config = dict(
    n_layer=12,
    d_model=192,
    n_head=6,
    n_kv_head=6,
    head_dim=32,
    d_mlp=960,
    vocab_size=8192,
    activation='gelu',
    norm='rmsnorm',
    norm_place='pre',
    norm_eps=1e-05,
    positions='rope',
    rope_base=10000.0,
    rope_fraction=1.0,
    qk_norm=False,
    attn_scale=0.177,
    bias='none',
    tie_embeddings=False,
    parallel_block=False,
    init='normal',
    init_std_qkv=0.0231,
    init_std_o=0.0231,
    init_std_up=0.0231,
    init_std_down=0.0,
    optimizer='muon_variant',
    lr=0.0053,
    lr_mult_o=2.0,
    lr_mult_up=0.627,
    beta1=0.93,
    lr_head=0.00511,
    grad_clip=0.5,
    warmup_steps=200,
    schedule='wsd',
    decay_fraction=0.638,
    decay_shape='linear',
    final_lr_fraction=0.02,
    batch_tokens=[32768, 65536, 98304],
    seq_len=2048,
    doc_mask=True,
    train_tokens=377400000,
    steps=6347,
    dataset='wikipedia_en',
)
MLP neurons of a small language model. Each row is named by its layer, matrix (up: input weights; down: output weights) and neuron, and shows model dimensions 0-191. Each number is 500 + 40 x the weight over its row's rms, rounded and kept within 0 to 999. Numbers have three digits each.
Before each neuron's rows, "fires on" lists the tokens most often at its 100 highest values on Wikipedia text that the model never trained on.

fires on: "1", " later", "2", "pl", " similar", "se"
L5.up229:452474477550546537513567574540483528500495534589494453472508533510448505536520481453538450488425480470513565498511474482465522499558484487540539498550555505443480467453493404592426555506560606449454459545544514523567527556546515461476476521475461511447523480530429412496475502484466516455479552471498530494517508432445468505487469487500476556486569555455506450493491475549552428564500491500490543494504417458496485510520535547524443482498528507497478503530495539450553472462528545496486465606441542470520514501476470600454462455512544550502551549522522500453582518514505497481
L5.down229:465423487506461505454478448468547531502466565420529544482458520595489500491446475531516469464485521477468444645452530589483455510514494521596523540495480489495511478425490495497540475491461550495515475467436482529480485459436497483454497514430489537514513492528596515547524485495485499529475513532481446535496507559394506518447470495467485534500499459493515506529406494504563534538452505517446448471447448379455519424457513450495523423479421483564484442469488541550499551484552499472518523545502496529511450492455491482442503520491505493505460538541520530484432484573461535501

fires on: " |", " by", "with", ".", ":"
L8.up914:419471528509452600513547432504477513504462514408492436489521568509515564492503487449543456512491627464383461498479473557501463489519528465512517488479483567523506481509468524531527563532489535479504525477509521474507401521503496477495534483531473513465509455515480474499491509573551466481526420424467526501452512519583538608505532509492554477558499506455453454520477543493525437521507493502411551448497537528492530501480525485511480589516473453444458463480524500453436513530518519444552468496580453499508471500462447476512603481569571466504494503533474525477492465527527548559
L8.down914:453498520510510591501521432520441524480474551485529506523488516478522512478482483485542484479488590453408489542472478552529562455591502499562482452501441571541552480460448559544534485531502505546509485431450490516528504492449553449518629469551500539501511509477535519548518492596555460484497493392524536511460486498605493631505574434483549479556478517482484513544520525497508455530564512481453516447502523465478503481486492479490486524480464494449470421476522517522458513492461489453556459520538449414487556496492469477488556551527476466517452494479493495488484479524515563572

fires on: " |", " with", " &", " and", " of", "ed"
L8.up455:569486459515562535484490446556496471496496468446601515556498436465457551475527501511419510414521491531448577496510529434476476475542538511524506474548512574511431507570504491460509436497478529444552460442423532557499521487470567500474437466519534570500485485445516452507583514477575503514440503520489480549470450416479503500501544508496504574491504521508599470496449513441462526544527536501480541507467500532542471504468585546549519553523493561479474492538478552497451501494464488527481533526499458454549426470509470437468566570550541558546531492493475460514520504426532546531
L8.down455:508509471532537401447573444471488506505463545493551458528516475521522521540506502495474530496525470443531504437468410521533510483489461489542485439453541437546516526464491585485417483434508580462484507518454503536458521476522473475485527481493516452443540528537476565470521572539452549428528460475443408476508512490543518579497576559508542436466475527518449484528482485547468446498509503431503480529498427478466484541479486425505496547538519503399526456471511574425529478527560587501445551510494492446533445494501525488542517442484446436481501490451496516507543501464559471423

fires on: ".", " and", " as", " or", " later"
L5.up226:500543571525532444481536411513461526517512535518509468437546374458542475458527516588541534563516485451510497586524463570487547476461501472437525496498560456477425553519502460543430484566493558546555480531565407506495435456469508506434508505534475461470485518498531496532511536545548495565495457507527499477491504554531510494536480448486471537434471482456467497543399412563524548491452456492490484459559443480424508460510433522533498512497469461511520532501521483471522513478502485491572491527524434556473534467487498469501462541574578460538479451498543498535493531459520463461
L5.down226:442512536494542498534497529499468478501496525520456423476432478486532553533487512485495492477565421521455515534501522495504496481500541504491516467548534524517481535489586430500532532574501547550502533527548462583474463489423493516444509435469464553557504508519469510477456480549551528554481503556458540441517494559419463498507549498475519620516527461481530512502504499455471472393492487502485508365461494522534531514510475520526499523501538444470445513501561447503490501466466476556495505575516464423446507472462562510421508520572487493528501341500560438477482488513546483508

fires on: "ing", "el", "e", "ed", "le", " after"
L3.up220:524466516492520491506460457522574599503538549447512504473459477546528512572519470520485501512484557563458496520503501493622398515473544483564419424536535517529514465467533500493508506546436510503461499505465541519431478516460512510562539438498419519575479534515487564555413496490529486497547506471439497476470496540517573483545525486484529534567519446434505454546435516519546512532501507500474532450498546539499468441492534449528458494443469504451563516514400491520502504472502619515480483539504456442451443557501485543537514435481480459468439489482491500504537528496457470587
L3.down220:488529494464438443521521529483425409505494460522503484510474487495497478510482551510485504471503442494531468469503544519425563453512534524413478505483452443468493510568412471512458487490558520475512464483518459489530519497561509476463460564458596488420542487464567444440560471540511475466471456524523451442474523427420406467394473532510431458501477471532537557458488472478503514492491491531506506570441462520495484533475494532443525544530508494447488477479472514455508490536421408463473549420481488574476565439491532532445456538569533512514531501516552495492528527554489560473

fires on: "e", "ul", "ed", "a", "y", "i"
L3.up582:464547546414513517463473500470496506524508539465554530546472498407458505531464537504507544419584551506480513476496554576559511517533468560485468491521401497563502538489480526513495495575460525476525519445478477523525423520417458503444509463537487483507449489548498547429487470471478409485538487553437489526462526516510485453410486534516553471556466549520462491507481437534481565470518513435470497476539473511501551498526512470489562483581434487453565504548501474483533556574535538474587455507525531538498520507467535428551477483581539438436486453516513537528479473538531464555
L3.down582:489493495559481540552504464503506479527500417509447464525455496487465485516463461513543555514503597439500512525518496509383473522457523500577539526539501522483467450557501553545514474514508523456548544536485500447575553525441523422476471486521459499446523430472542433567514494584530497479529479458514453458547464481523559552538549548497484546525515550480469509539443455403502439542515446507529544510475420500444487560408458493515496543533491463457499461432482511507479518556463525496565493483525529445463455521476462522529604481465492518492471528500537498508547467549465493621

fires on: "0", " not", "s", ","
L8.up769:536467487446539414531519442444566471481521482499444466503528491580510487502519528556467474437501536515477515536499489570587487535516548495424510497512510497459434510577549487549489511518485469455599500462518514497488490543514463508552410536477578499467502494529515566444489513490608503432537532523525407533507545531547497506451509529489595483477483491513464467548513549479456482505578479494583425490525549476501526465482528523535494576431480487557525557547548519569512447541547525500462441515579487532493527495524493573542438455545482512458476476462500469461491467540494560532
L8.down769:516524443452532499505435509503453496447469501515545411539472541412480500500523524426532526454501462520529544474505458496507502543440446432518530457503555505472490435537502458454460435499444486457476454452468523573535562522557463454499530530540540530511562486495465463491496503524466472476486494513467485504467495508442517509516469479592438554512458429480550517510529585464534515469460513517496557490420440495493482465530441550559413482430506520577473488476537545513527483433538433514537484443471502530399534492581542466505464500470482476568545574522538583506486516583510512464

fires on: " c", "d", "n", "r", " un"
L8.up68:464502485435544494532462424490438559512476472576467430521479499466506564455526486483486574506520488536507452538485439505465533515515533482448518392509509481531498475479388518424477534536443535439470517525496585498485482527503440554547499471554546571536452465432553478551538457521568511418610498491506474491440536520529509503441500493440495495550462529499453486520522513492447609517520490491570485491527499443527577522497532487477506533436511521563520526522449552463401484490504529556487538506565496472493531514552497511454471466475548523448495506492557469456429502485535503500
L8.down68:511520463509504537484544535500563485493556448562528493510514541461520436498485477506470478584492592454512546452441559512565508493514517483526516532427461478468560520519446500505436482515535555464475480485478518509447531484465536553492462525519515486571483463482548585490423477514484462466544556444531495517589463548494505521499542469565466465528517480462510470476481467490532548498532491483516563463527524538615501428492489509456475422444518447445569527511519537554544530517443475462435505398521457509473491528562494513465375392496425479538480507486520536529510511529438499471

fires on: "-", "al", ".", "H"
L5.up393:452533531549431483485473442511407519534514626555494551501551499526546530479501533514475491478501518541541525502508504480484552463572563483572499503516504538515575475479446504457487515518564541478498528455577484533420529515485415431478438493445475510548505571476496488497555537437536566532464457488564447517523497513465537511534497518479470478473578503498563510503449580546564498491508456468513445448461514498475490485441462466479446535491499551467436505474467454519569478522504591461526473539498441527563556546494447486507579465519524508533512435558553555544465510467533520448
L5.down393:517543497503596503545479462520508551479500538529523497491505486528515527468445486375544423561460520478527569494446467483505467534543509514483446424538517467461455527504481448449482539499493490468543501447500525526464487508572508474534521504463465579461459451484476475464540540430489535394491537522538586508452501477494472477542514465546522581425468507563487486563556483568467514525591547462492528444474451471512473472539486503494514472472516586496493472567499513550446486498562475525462530519462507447551574459559440526473483507476516446460426459486499517507528547526479443396

fires on: "ly", "ed", " later", "e", " than"
L5.up870:463511487502480529490451488511553501538563510521467495578478463452543505501501447575554546528508432566478471490532515476536492554492473494529511461532497477463398517470509500574484465486468572447526504517594567560509506412506541538501461475447496499516587484522538581503509599469445479477480531521518570530502508508486466493435478483468512449538502491460450465430500472452430472503569473474428429480424475524499448487499478399577518460554474540454572562499482467512534435507508558523529486537489459456494550500491474530442571503544485488452515430515514469543469476507505460448
L5.down870:494512490559506506582498486454508506456457537576488496451480445535499540444529484501479568505436523519507577466461504505499479529483533495550519548548465435562529493547487498522539421482537447499491534482427393451485489557504521478582525527498484526417495523479482454487517432486523476481534499552513433434464547539517595419492453569499587512479484471500520443433466507503506508505517488499441577493500499472517496494472482487520510460405566458553451524566571498540504553549473466462556486505433510615545461470533546503480450492494542575508507548489561470493476493508489476545

fires on: "s", "um", "ing", "ed", "uc", "e"
L3.up339:527451517497502495580473472445558523507490548415564530512486465466486535562469510500488469419478503451541478500516522583471468517524472459613487481529468563483486572480509454438446456621534504479569437466531490528505548534472559567497543458490512440523480559509441505518474467451542449563484504539488517537500493472465534510461419472401500527553540535445488511517555515543493451486470466538466494529532535458520479545504532516454575445464470519463457545445554472498475503542498527493533472441458500487483483510462497498488473560522612474511526502508508475470566501598532457555
L3.down339:492526456470481489475548584588511507534507493521444531459480531515496496479507515488497515511517541547469507536458519415458526511439538499380524495478532506485487457472492596540541517384490476552448559521423528475497517497508441463532480538541523520471435495552541545467509501493466557476597498466513496478461530468558511536556555509536526482417442472514482504461434447442488527513540550481552471490478434533411503525528535466587421499486505516506541492517478481482501492451498503487471546563456434471485455494570490477494535488457446528578497521520422480497408479438499538430

fires on: "\n", " and", ".", "-", "et", "/"
L8.up173:544556480527554492492489490527532482539505524499452537524514523537584506508465501525460449498532543432517518473482481549473562567524553482468507575539566536499535473489408485497487591516497553532478486538538538484535445448534444495511438511498413517454485541576545490556491531485539414540519455482558490525620489547536497560560496477481449536456566519477475478531428463541516560504498481492487450445513506458409509482536489452456492456427553556525523497515487523482464565434551559422524489578496458433522528534471446462502489518546479505499530394492488479521504513479498492475
L8.down173:466489494548486516493528453537519506424495470550475551412512512461541473539514480475536556495525476493516531543386484493513484524473471468416493521511440533576565463553570497497539492527522495536470501519535518551523579513452521466563513424591587540506445525409559447527496471518471540462507564461482551448491466487474499577449472424515474506545473562580499497532542495448520431525533498527508546493470457473542515480447432531502445491504514546532487465511488520478570476514556452593429463535523515446397501547490543522485487520488463494486498554462463505465513539466498496452

fires on: "s", "x", "S", "ris", "0"
L3.up697:515429479493510485485501547508482459462389541443541460520494524525424477452517485504523530483536481458509496509519535570568462545485550492458547554504552554483438522436545470547458456464567481482544529503527529515512495441490562555531487509497499473504447462467486531493431480518522528443484551484402523492420572520519555448445540396497499496483486493545552494508476474514566489545455463542572537500467490524537474524466546446513474465502475544473519541440473500496452519546429530529526506646480553467505519586463538447470485443500447488515503497489415479472537477467541501570
L3.down697:494501526525520544512513456450530501432561487558457514541549478454547522405456503485453538522512491477483524569448510480448538470493514470466466487521480483497508408530567515458514521534501430546471523457486529522535448539493420479449473525507492528474543546488460581529540501487461504540556488531460477500521499461491445556459438489486545453458533516455472514505561489420481504411473479489468456464510497490402557596476552524541519541512440487531495417567444495464517537494465548406485468396504510492527477501530480458542532518526550454544543525440562513620528486473546492486

fires on: " most", "ch", "st", "th", "t", "d"
L2.up188:501512478497552541529576491493494498522538492504555519492363503465486582506456446548584456524540541504472486538484486479483532471526486500484587489487551571474470493576519512456520526455444427527517462589492473524530588501477453479585459523491460473442488443514508500457456460537487462457478508505476436537477521521463469471422460479462485481490512485504523517535539531440466510533528542537543493510468457472451553535413434450509500444560461503484527515508456537489473388546466568559457426525499495532481523541457499511505465457499455496490574467533536509595501509564514444456
L2.down188:513465547464558534506565479526523478469525520436573498537539475376456551472524498521584412443429528544382494531465479480545516540538485471491485486495442481488451491510465479489499570403468476488501475519531532465499503434492506523514451537537459521523481492480508473433505515502529535543480518529438548499554443467422441467512480486481459557560474460472528509538525457441540522512464485485492469456551498526531533534502453466545449552555502521556524572491491529487517494504471444618502445502465546544495506447500527520495523459541497545604438440491538476566463481528438457511

fires on: "0", "r", "n", "á", "y", " sq"
L2.up737:517533491515506547509372522470488528531454490515517469474577494519419480460472510524494452482557494497509528536457489535527474527485587434452551516506499528497553471518466471485514548472501550437584488510455561502449557516567468514511569485538550525482521556480481483544491445543491554424499518502457539462510470440493535519524481441529491548550546511461510512543446413557442481564495433439525501468548517515519513470532481551590443518483501566436509472498520541537498516543528530476455512516557509498561567572535439517480489454549483463482472519562513476466561625445547499530
L2.down737:509465491564410533500417513437525493472473507505518399499477527481497498556505492410508463570547486575452509517498449459495487509502513488471487496520476494467484510493490461476557454478474430433553535529509571467534463454490420513487528463514488562488454475489527421535534452445562431477466513500544541426476486530491471575529418434516523551556512463529521443516462507542520547460536442505548475529521528532576496537502475492541417500520480581464534558533504470467447518536515460457463497519535478492505497495506480532542432467517472515514486396528518484532542534465512636565

fires on: ",", ".", "8", "6", "5"
L3.up168:490481554463477473513577544512462555492528464511496461460505452493492591512464465560543472488483495482571457519491490498507512508509529450440455442490538506489479577513495466496469550427492550383488528557503436487530453499450507520543509508441532508488490543573468433462496513487572482497417443540484446517531517559448479551535452568495415501550512495461491513499502484520554522486407447546493453433520518531507467473553543500453452539494546465471494516508581544567500510507505520384528494498532475548482441487526581440520426510501521546504538503537460451591547521493469437501
L3.down168:494480519514529455539543496557553455494507469437455488560526490468462507534531520508478463536514527533496429490531523548555518543509521474484489549530492507516478529449471477557534477486547521469508490482513481555529421511517494472477479490543488510543491511448430480465450490488518451529445420499552531615551419543469482546509514494512484538534523489465541477533425491545535488489515453568561499572533572539506538489526533469509494520465553471413481479533507516530410496556430398520612547606561555558550436520559519534470518462536563522473496447498532515512518531499525601481

fires on: "2", "s", " film", "1"
L8.up119:444502539489560515569540530568469432470504529472482478485497530491486463518560498475521470463397523469537509528513538538501527544548500449528578439435534502523493482444513453515547480464562487550478510485523486493492481493472490453561526474539541588488486492554507555501500483501512473473436543455536442483513515460462526545504529541474540589442486428548466550536478503485498371479531543480451582435480512552534512517511490525494458525404445461515490501525523489505499461485509523516535479517474464492531520556450503547543423465487446497496508617560448471506588519417488561417
L8.down119:470491507450461542456469544537562523494506480484512507410531537481547433508478467584520485504575534506447516505514533522533502449493478479449477516512510493540415503559461505488415514501486466443482527480468456458507424450501448520444484478417423441471537539559463528545502482455504497547487534483492547526471440483468472503454482547492508406451525507491516459493545495326501557486472441456541498495499489532529524556522495531495422480544436513433581507460500439470469460507506494517429553483538578515497482512473546530474590555442489469482502501475538558447525487516460534493

fires on: "-", "\"", "c", "n"
L3.up6:510471462503530466484463437593513500490488483483529537431510496527494496512562526431478542584464505434507491484514455617497429515504546489508527384521526519519513433433475446448478523434487449535540455458482553444550481502559515433500446482453461487539506486507505468542471451519525480479505527472490511500466438538449483498481472477525527516426521471552567484540464471554517517454419461527515452400543498559439435476525487549477559520537509509508543449502464473516511470500448531477475515519504463478525566595461414445524514468465518488424491486428505529447557532523503435472
L3.down6:439511452457592460466505526488517554515485583435430450505482524526512487474454461514434508495469534408500438522461534478523492535463499532418505475517478542532503530497463522477576510537477416533513493448498522618467482475540462477470387485496443435500528519469523495584501485546460514519512519529533538509496463553524511522486452506501544544416503502538456527487496473540533510446447473434476476508539536582542531509456480521420574509408401526461451545520563495519499483537489508501524542464510435425498538554509530453532520555551548463502484495474468481503509446471477443506

fires on: "s", "-", "ing", "ll", " Ra"
L3.up186:473543523489495532510440546507448492463546553486471496533542548463484517453579503494484452551569531570516509511531506541552548519539498496465553545585522523509470488506490492436498404550494513485506564375530486515477494485462503566500497487495492488504519513560568523497494441500412464516503532505486511517457447501531479562478478566478565428433464489496455492449522468470544463531462517381461470469434523526497527501500596491553522530525564449444515465510432473525516555511548514467466519514562483441421452515493599531500479499524477513513489495472476496534515576435417533437
L3.down186:528418433514513496540531549443533455555503455520435495556507435466496525509533540504492529501507515521496500567435496490512561441512529540506496482560581486468506413437506467500428476538379536637517497535435596502538492514517490434558415533547502473441481539494456440476494473526454534530493512513490524498530512520494550450521484471509471498485544578460483547550470480438446519536433505462529539539495493458443488479524560509486543423520448534486483484489502442435532516490516513516465525561470490471474541425501449487547482476485453533473453508552473555532475504425548510470

fires on: "ed", " September", " ="
L3.up349:518445531506449532475503470571544531445490525506460536528521463424460501553502492541509422499480487502421526511519547453507506524537496497469488470481515530554435549448554457580467480512487518423592500433492561527532538523508552551479548518541535481482514509521481524456492539529483467536449439514451421536442532502538496506590472546333526525521507507463567429522514464486520475470500443570521545471477483533525493468480532523496508479560456469460511520523488509596493463485502551605459502535501508483530422543505451494514585514433532484502503499485516490521559536459508502580
L3.down349:484460488503497464568527489428487447501524552503586551483488522498539516447493475467535498519504528471492524512477497560547475537489561545499539551540494509520517490524450517531441514496496447441361510516431425507506469371496574422588482573489519471499497424523503516522504464507501424499525589472488482462484457520525448494430491484477508509444456526542474503454430552484429462491549474439502421477470531394496531495519472493540438489502560523463488442509494488514515543594476482452491453459494497519504554541473516465478524537434453497504499491470455469478423468440481537497

fires on: " |", " \"", "-", ":", " Jo"
L9.up142:519487513572489527502488537502494527475467489474458432587490485485475485474502501472432481500558529536468411470559548568567487461548496560523525528450467540419510450499490540464494509501437538496470471487503476510427440492443588506569539493415503521487533457526550513479564434555438424428475498455523459514491420514546550532542517586479575505497429579507544479461518501514518553483501488538463499512458545535507523572504469479491538490557550520429509443484420419481501492464525496466522481584583530496477480463462544505476533497537459507474481477570471506534481474555465522473
L9.down142:490505525464511448494483519504537531468510512531462628525485487491484511521538544578492439481495495495457530539458426549510507437473545455526492482527514541553509453535490498489532535440503492496538511558473503550521517427544484525483426507467446602485454583483432499507511547510554518513483554534485529473518510477508509572456485475556595529530515488544511480517462555502417496441546520490509453451487518522516535442574540613430494445474392413432496542529541503480520490476438473523509443536514458531506516454557451448496494521560490500528506481447568581516526505455456523531

fires on: "th", "st", "man", "or", "ator"
L2.up490:487503517526466530463428548474455567525563503516469500485472489514498493524549474496582461453520554493481469459503529551511450524497490513537485451518469511486523471508480408495565506536529461454518521492502503467581533539532486555475460485530465482501494464506408503452458577554612469436480537446488464538502487471545491542463521518507476533504504471494565511525497540506439514479509443484469466490489458486452518555443512438525490555474485501508491535522485526555521476476507543542480504434536459492489554502536512482423445482379630473505578529485506547450491506645492378485
L2.down490:423535492480480503491469415561510509433435522461540528530531487488497455507443503453526481515465511563497489520515485569548459501431543537484513499548574568469473565509524511465502511561480559479521484466489549525510428489521548584465474507540484599492512455540501525444507405514597548494398478480483482440447462535447439478561526518457487578529499498516469517470526544464444475425524452520463438462494527474459505457535486513499546550641478551510536515482464505547461511527514433494495502546481540567568493567442517516490460474485559477525482483522516488470507471530534476506

fires on: " \"", "\"", " “"
L2.up698:482491478475553506446496496513545523537573526462475505501534458521492531541502475433475557490514509372474454449516472533457451550521544536480518484464501542483474478510509495457494529470426364480507484492473536527453442500575483387486442455474496495525465494498504515451531541541488527392440523511486508465439468532446457534531524496614522468453523451479497521528483502538473499515422456527460532455486518566496479464567489436500568488482505496581522461548477533579482496524499528524532486590468457470577592570523484439511477470470499504469513503516527540488573506477481494458
L2.down698:506528496451603448479456485458532496548504473458442440607504417486426461513518519491462506534458500437548427447485450546475490549430554587537502444451478417451476494500525486466517476510437472482465475456479491538520511486524477402532480480509523476539544477482519511528487599569452504476536524509519461542484556534473428516573481526511547510454452609502497565491543488443441534565381528440447468511535478497517524482466497455499526460458531552565519556532482484526467506530487442534511486511551530540495517501513473429507499508491501510463490536545513483462544475461497504528

fires on: " and", " of", ","
L8.up65:526504454582559541544510489435498468546534469468493514506533457454466424497502526520452532431558544484502509571472524571476526525547452484387494550549565539444523548522475468506476546471443500511525476539532470430467458513507458544563455562532447540471498519539487549470610512525549502503491446480436514510546519500574479579480570558455502480470530484517568512497514478522450505486498492518459515543489505531493531454478467535493502483414511463478430548510487506462487503555454521489526564526547436495482467476476464479457512407471451459485574541466517533440471506554413526575
L8.down65:466528524476448465482433468535453437495462442567462438533476579511489488470517452474519492482479459472393519573583508440510503476417432514521504505487455491520433538500594443483476457505625470466497516460473524557550540568482410488425506495462532445537526463496473491514487516528510533481493514494500499487443536441450492458507482439546497577473491539488509481532496493563501516544459493453489486500496483466476522453519505427537466459547530498451516521495482503543539524452552555562543540415512581478532494490517548501526532531571429513488457552547485468514468511426552553474

fires on: "ed", "s", "an", "ing", "ling", "ting"
L2.up949:481462505488499517479436592495604492529486461536524493488412532452480472491498554513419540500486618546493470497496512539486500483499516505482479470512469616493431491531592502438511499597501500492457523451527517543506527499482545580469458494480563514545482510510491449458489486465545520448454421484487440554505477482445567461467407467547511558522458531499499504590477462472516463455489482562463515445577554502447456452557592508536551468503476486485456553535472516481502475479550531463556579525492451515521523505546496515539505526480489518510476477418452508533450537489524491529
L2.down949:489504483483487543470566436452476548452420547506480572482577509515555535472482458421590498499493437502465507500487508451450460447499469495505494505455485454495537499392454515582487449444475569522503501505495463468497538528525460542537471491516472432510480485488486520485439525521473460558499566560476557484441535456513477588546515501504476454510542454548509489447484506533542451476528482495521500528454443478602544496497409544489447517542522489454550517466544439471476477494451477555493440410514517465458484467528445498462480546484505523562599550554564428451486509496474531534

fires on: " re", " moved"
L5.up453:539456476473531500525469472560459530549503462491450489486523587511563481471545486549483498454502531482459466492487469462520427512502528512482476458450468476507452550506517588525469458539519462533512502558526480483511495530506549487482467594461526505506495568522496542518494503510516515492479493443500518508504534463492456458546537469466544418506516416505477457485531573455445551488519439468406411486561450454526499515483470593491448494471475475520483485530562534483511489520470423599452591597495472517530465543495511601542525480535447471390463453466472518551456466561465432531
L5.down453:495508480505468510522514535442447547494444537461493516520593459544520437531490495417508521554494485560487484488469435500433524466443537470525480501484536459501505437502536465435538504477532495543473499413576475514563505524541457438504552489558505550509492528465556465527427378478534528564496524526526577490471499544551512565489539582496514626438472528503533528464439509464555513479523516506544575537479462463446539476536511498466472502572437531491532550473486501424526461565563539449501485500581488471400525531513505519497482476470542506509477510503511508437501517467467550483

fires on: ":", " as", " and", " of", "ly", " at"
L5.up692:572529509518475518500459498502439535533511497437452513490537461472473490510420549516416463484489531570478444501502519516487413528526471486446507496515514533487502506532476562514333584545500520528520493494574485517446544466549533556525507519479530503553519522568561550597499538460519455529435497470504511521535511540456479490446483507472510489527605488470554445509542550482527552487473495539498548495514455498505525457438521491469501398452515531449493506474557495525547540488509553537451551517492403491527477451454476488484584458525415453501522535511451518482500598479504480522
L5.down692:499456462543488490456541538489431513514491425469475495532483485572455516523590592514527495462524392463533512509435506545533439530481539542421536425440494441533499514455582502477491413504513541451556513555514490449463541514513463506486535512546497480509478516569451510450457528426442500499496487503466462498505487420500538479486514550551510432517442490482550514497455545462508527483471478463464522494536492432470468502520497493481511487553499546386471544476474444488541532477455480454464478541506578478433489528533484469465453512567519513450542466467529458559471483468560626485

fires on: ".", "-", ","
L3.up770:486474498432505474470518548483480541448502491503491465480527510523500535484470440471531454516562543509508478534532521528499545536485481465503560492505491524466506435477408487577423471500560534463475454532539510481447439560476526558477500500477538436569532488541472466486463494588477507435548497508541477514527442459505523542505478577485499470498437451511513454553449445555538530533477520490454443506560537492458482446512521496543534543532527457400506526531528501540562481482491501446426564592544476549459450585543576516511509438565486510503543437459493516528498570541392438443
L3.down770:543448518511552443556547521469447534447461575465428560503500480521489508523482491462464429485475515541554492492498538565550465478510528471498504510572503549498443544459542503447510509479514496500569513426461509488408419501456483484477480472500516545443536508566503574551523506509500512577495481560529524520558438478505438497564506494488525478520567492428499494538479548507419505478510476488493508564547502576528535528485562468410555507480526504475501460502539522554482473537518498458585533510529515472480530528478464491484509406558562522470524413543508551549443492513600594446

fires on: " \"", "\"", " a", " Mc"
L9.up345:451490464470587530491478558452511542487524576538528497595501452478507568464523501467476516419499585437444545546491500509516462543445440572520500488475470508528449471524493512391515422453470425503523494573439458449468490513548501492453467509540477543533530518531556472481502503511459438420481527556567491434499494495496436543486490550495587552497495513516483476557457488528488491475453492501567520526458483479531533486539534552457527443506458520540573510485505510520495495502439559522642481537507490516505546491502472460525551531588531546469474543481467488481549474454468494547
L9.down345:512453441472504473474490459478452494511528485428523506483510495418510424444413521488423502561494553506481527473479530511501491472501514567566492538567528543525438448552516468501531520438459536549471459540454481539488565505518528520419503501500521495490509509478489455534534585502523483498546542500598508474460479487468581444529461459516529502394509424475478553495405548484531504454476506461437419575530483540461529458485509501383551457522466542511506490557467470481506537495566481449450510528440526556518538500465440463519480453576535505538500495478479485426498539557484480473

fires on: "th", "r", "n", "st", "w"
L5.up946:522536508502431543543484509493514430570495487451503446449508553542530491447499474478515538442444491534525477532510493552534558488490505514463488455488453496468508479479402484442497449507471448476472578543412522506533485488527467471541492543512495498548502443544509448523500453542568484524423518493406552456484514505496484529466515451456425627571555511531454501509544478465445487559481441529505404462538535423478565451500495457507521420531491576487520510530585528494466464483544500570479514460544447507490563492493520505475524523501526484475489526478518470589581501447441535500
L5.down946:532473549515513472482504495475504527452496453463523503519550477508487531404451438473508512565453496455513470522498567487568452488535483470472436488499472557476481444508397469483506501482457572474534545465421503541499531591572521559492514521457463493475509466475503474521481446527497541479557543506418512564499526468523566500517528447478527587441539510498469481521514501496525510558557487469546413465575538494532569486551492479462521481441536471459442501536526465517431460529549401467424521460481584442547516528522523524471557513478558515589469535541538460510500513482519556426

fires on: " re", " votes", " left"
L5.up788:492508459430485510496508478558471503549522459513465499542474536496530456481548510519475494477508525512498488509594479478517479487523559513519499463473482487500493558508518570481481490551512418506511522567517454523516517521507557486516461587491589499496455503512529515513497487451521535493467485448518502483541508453504514476561529461479484400509558439523533426495549563487506503497517446517501432495609457457528552473470470596489406463434497419494531511532529486528522490529487460538376574583496495533531430520493527590486511491507422476442472443480463491511430464608443433536
L5.down788:459480517484504538546502546403467548518474527459469531454565495495498449574433514424507509519463523559482437551457449487435524470442497458533526487508462490488536442505552424409498521461530511519473483480577485531588529519488436435486574489544513539502556544498571479515480394511505542551485487570480533486521493520490510504460565564461542576446494483475530522439427491442495471496531492480530501519464485473403542523541519460495483524552427538486489568456461478425489462534565536495522500522575470456457496526489569498489524460459543496486471501456509532477508491436499577476

fires on: "s", " S", "0", "S"
L9.up553:569464456546497522571533392452446491503450490471484456536556432456514503408458506528510500512451514548506546511491527473552501519459535504462473460511487547480537500509549486507410486463461480551555522486521548519509490473500577534451456504523534524489521520529409557540509513503500486478538578489496446504468525457533423525534471510557553498519564485468523449520558543460475519480470476531515470505549513476492459534504513444422511521406565561489499548523569477535487479505432537549521457547521499463524445502520498588583395516531538461452562536540498517490540468535476464395
L9.down553:487581517447451552555474502500489512465504457455567419456495503548516466519503475596508484606445506502550443555472474452527467447434454508590556526499497496496572474496500541474505512497581472509479487541464494514490541451502597487491501535472521530499488447509579479508458539443541470472498521446524402506577490408554425524516500439522492532510546494511540474595494510430518457490481450479506514491505497464459399498452547511451542551461493514560477481541536456489457553501496553497494413472513497482533494522516508453539493531481475498485462553455439575509485475504536471554